From a checkpoint of a small transformer trained on Wikipedia: rotary positions.
MLP neurons of a small language model. Each row is named by its layer, matrix (down: output weights) and neuron, and shows model dimensions 256-319. Each number is 50 + 15 x the weight over its row's rms, rounded and kept within 0 to 99.
Before each neuron's rows, "raises" lists the tokens whose logits its output raises most directly, leaving later layers aside.

raises: " median", " ratio", " average", " rate", " decre"
L6.down25:21 44 18 48 48 67 38 26 46 66 39 49 40 37 42 47 63 23 60 46 43 38 29 53 44 42 43 44 54 40 31 17 38 45 66 65 33 82 08 53 57 57 74 56 44 59 61 36 45 50 50 23 35 39 56 54 28 84 29 54 63 66 32 25

raises: " let", " \"", " see", " pursue", " try"
L6.down1054:41 76 30 57 54 25 59 60 90 31 52 57 22 67 26 54 71 40 68 34 38 19 43 58 41 38 51 59 61 50 47 50 22 63 42 72 32 67 82 85 76 93 65 33 40 36 71 59 52 54 66 45 55 53 67 55 50 46 53 72 62 52 56 59

raises: " itself", " himself", " them", " him", " themselves"
L6.down2098:51 66 42 53 60 61 60 52 47 54 29 34 47 51 31 62 18 59 63 26 49 47 34 17 58 39 36 53 56 65 66 23 50 53 31 31 52 53 39 51 63 63 47 44 46 58 54 62 87 73 68 47 41 56 39 28 42 98 39 58 62 33 49 49

raises: "ological", "ob", "ost", "ogen", "ony"
L6.down1779:49 51 59 44 58 55 51 48 41 16 66 36 45 50 64 41 53 57 57 51 48 44 64 75 61 60 69 62 37 62 15 70 41 32 64 72 45 47 45 67 14 29 37 66 41 68 45 32 25 52 47 33 66 69 58 33 41 42 61 65 73 20 39 39

raises: "rying", "avi", "one", "ame", "ient"
L6.down1008:53 53 42 55 23 53 50 61 56 45 42 04 77 46 24 50 86 36 44 81 53 68 35 44 29 39 64 34 48 54 55 66 65 54 53 36 53 54 56 61 30 61 71 74 47 74 81 28 57 28 55 39 52 31 40 53 74 40 66 53 61 46 45 41

raises: "ists", "ist", "ister", "elin", "ism"
L6.down2182:44 50 52 60 19 31 61 56 62 26 33 34 63 33 54 43 21 52 26 56 49 24 33 51 11 40 44 70 47 98 50 60 33 44 52 54 32 65 41 45 22 45 64 70 48 64 13 31 66 25 79 45 71 35 52 30 39 66 56 65 55 52 61 50

raises: " are", " were", " have", " include", " appear"
L6.down2731:38 34 50 35 69 56 62 55 68 63 68 62 58 42 42 48 59 44 38 44 50 60 40 68 33 43 60 51 60 47 50 48 53 54 12 57 26 78 42 61 79 56 49 32 90 55 43 77 33 55 42 27 34 72 32 37 25 53 34 43 75 36 44 59

raises: " them", " him", " their", " it", " this"
L6.down1624:60 85 29 44 51 76 55 44 25 63 29 59 84 46 54 42 50 65 56 29 52 51 40 38 66 62 35 36 24 49 51 40 28 43 40 45 46 45 68 67 62 50 40 63 74 44 19 50 67 60 53 28 59 40 56 41 11 61 79 39 50 49 48 65

raises: "izing", "ating", "ising", "ized", " terms"
L6.down913:59 63 49 42 66 39 45 74 45 53 31 46 70 63 49 51 62 40 69 41 33 56 24 42 52 35 42 54 20 56 34 32 63 76 64 76 60 76 68 27 26 26 51 72 49 71 31 50 52 47 50 10 31 41 35 62 28 62 75 58 30 60 55 40

raises: " stage", " singer", " daughter", " actress", " mother"
L6.down2689:29 74 24 56 61 80 43 55 45 58 54 56 56 72 78 54 63 61 61 66 73 19 56 59 54 40 47 53 67 28 37 47 41 33 55 35 59 33 46 65 70 48 64 40 29 50 65 50 61 35 39 53 62 54 52 60 16 75 45 51 60 13 53 25

raises: " aircraft", " Squadron", " squadron", " Aircraft", " tanks"
L6.down1351:48 55 50 71 62 66 58 26 71 76 49 23 54 26 45 52 39 51 49 57 52 73 35 39 63 56 17 63 50 27 71 62 59 45 24 26 69 51 45 44 44 68 40 70 71 64 68 36 31 66 62 48 66 55 57 21 00 57 41 45 56 49 34 80

raises: " soundtrack", " premiere", " box", " sequ", " release"
L6.down2342:35 82 23 63 30 40 34 41 52 69 75 54 67 50 64 42 80 50 16 69 51 47 32 19 61 44 35 43 32 51 58 64 37 47 65 42 49 58 62 66 64 29 53 47 35 58 60 72 60 50 40 21 50 40 64 41 30 72 37 46 55 63 62 34

raises: " aircraft", " radar", " tanks", " systems", " engine"
L6.down1527:67 41 64 53 51 83 52 27 48 67 47 56 46 51 53 35 37 52 52 48 75 59 23 63 44 51 37 54 32 49 54 50 59 40 50 64 69 46 46 58 37 58 23 45 68 49 44 43 38 64 55 62 43 39 40 50 39 77 27 41 45 34 24 35

raises: " than", "ly", "ens", "ened", " enough"
L6.down2878:42 60 44 31 42 71 44 70 20 60 79 60 55 50 45 39 53 67 85 35 30 31 66 48 43 48 41 51 49 63 38 62 61 43 40 46 25 69 64 54 30 56 64 51 55 49 40 41 78 99 42 39 55 56 45 49 62 83 63 10 53 68 50 51

raises: "age", "kin", "iation", "ter", "bl"
L6.down1059:57 61 43 54 46 66 51 50 69 39 57 58 60 51 58 54 38 50 47 35 46 50 47 42 46 35 47 42 48 64 59 49 41 56 42 39 45 71 45 64 81 63 69 46 53 38 46 70 61 40 39 38 75 60 74 41 47 44 41 43 52 37 96 78

raises: "m", "cent", "mat", "ms", "ble"
L6.down1178:51 66 59 36 31 49 76 50 62 50 36 48 42 64 57 45 51 26 49 62 53 35 49 79 62 30 47 50 59 39 35 52 42 61 71 63 65 75 72 58 41 37 57 52 43 57 47 54 45 42 52 32 52 45 42 34 50 43 65 69 54 51 45 20

raises: "ants", "itor", "ent", "ator", "ied"
L6.down2605:37 57 31 15 27 39 46 46 45 30 51 55 45 29 44 77 57 55 70 38 37 42 13 34 57 54 41 23 51 47 34 45 28 42 40 58 57 42 59 48 37 48 28 70 55 54 42 58 62 35 57 29 62 65 34 07 19 42 44 75 42 52 33 71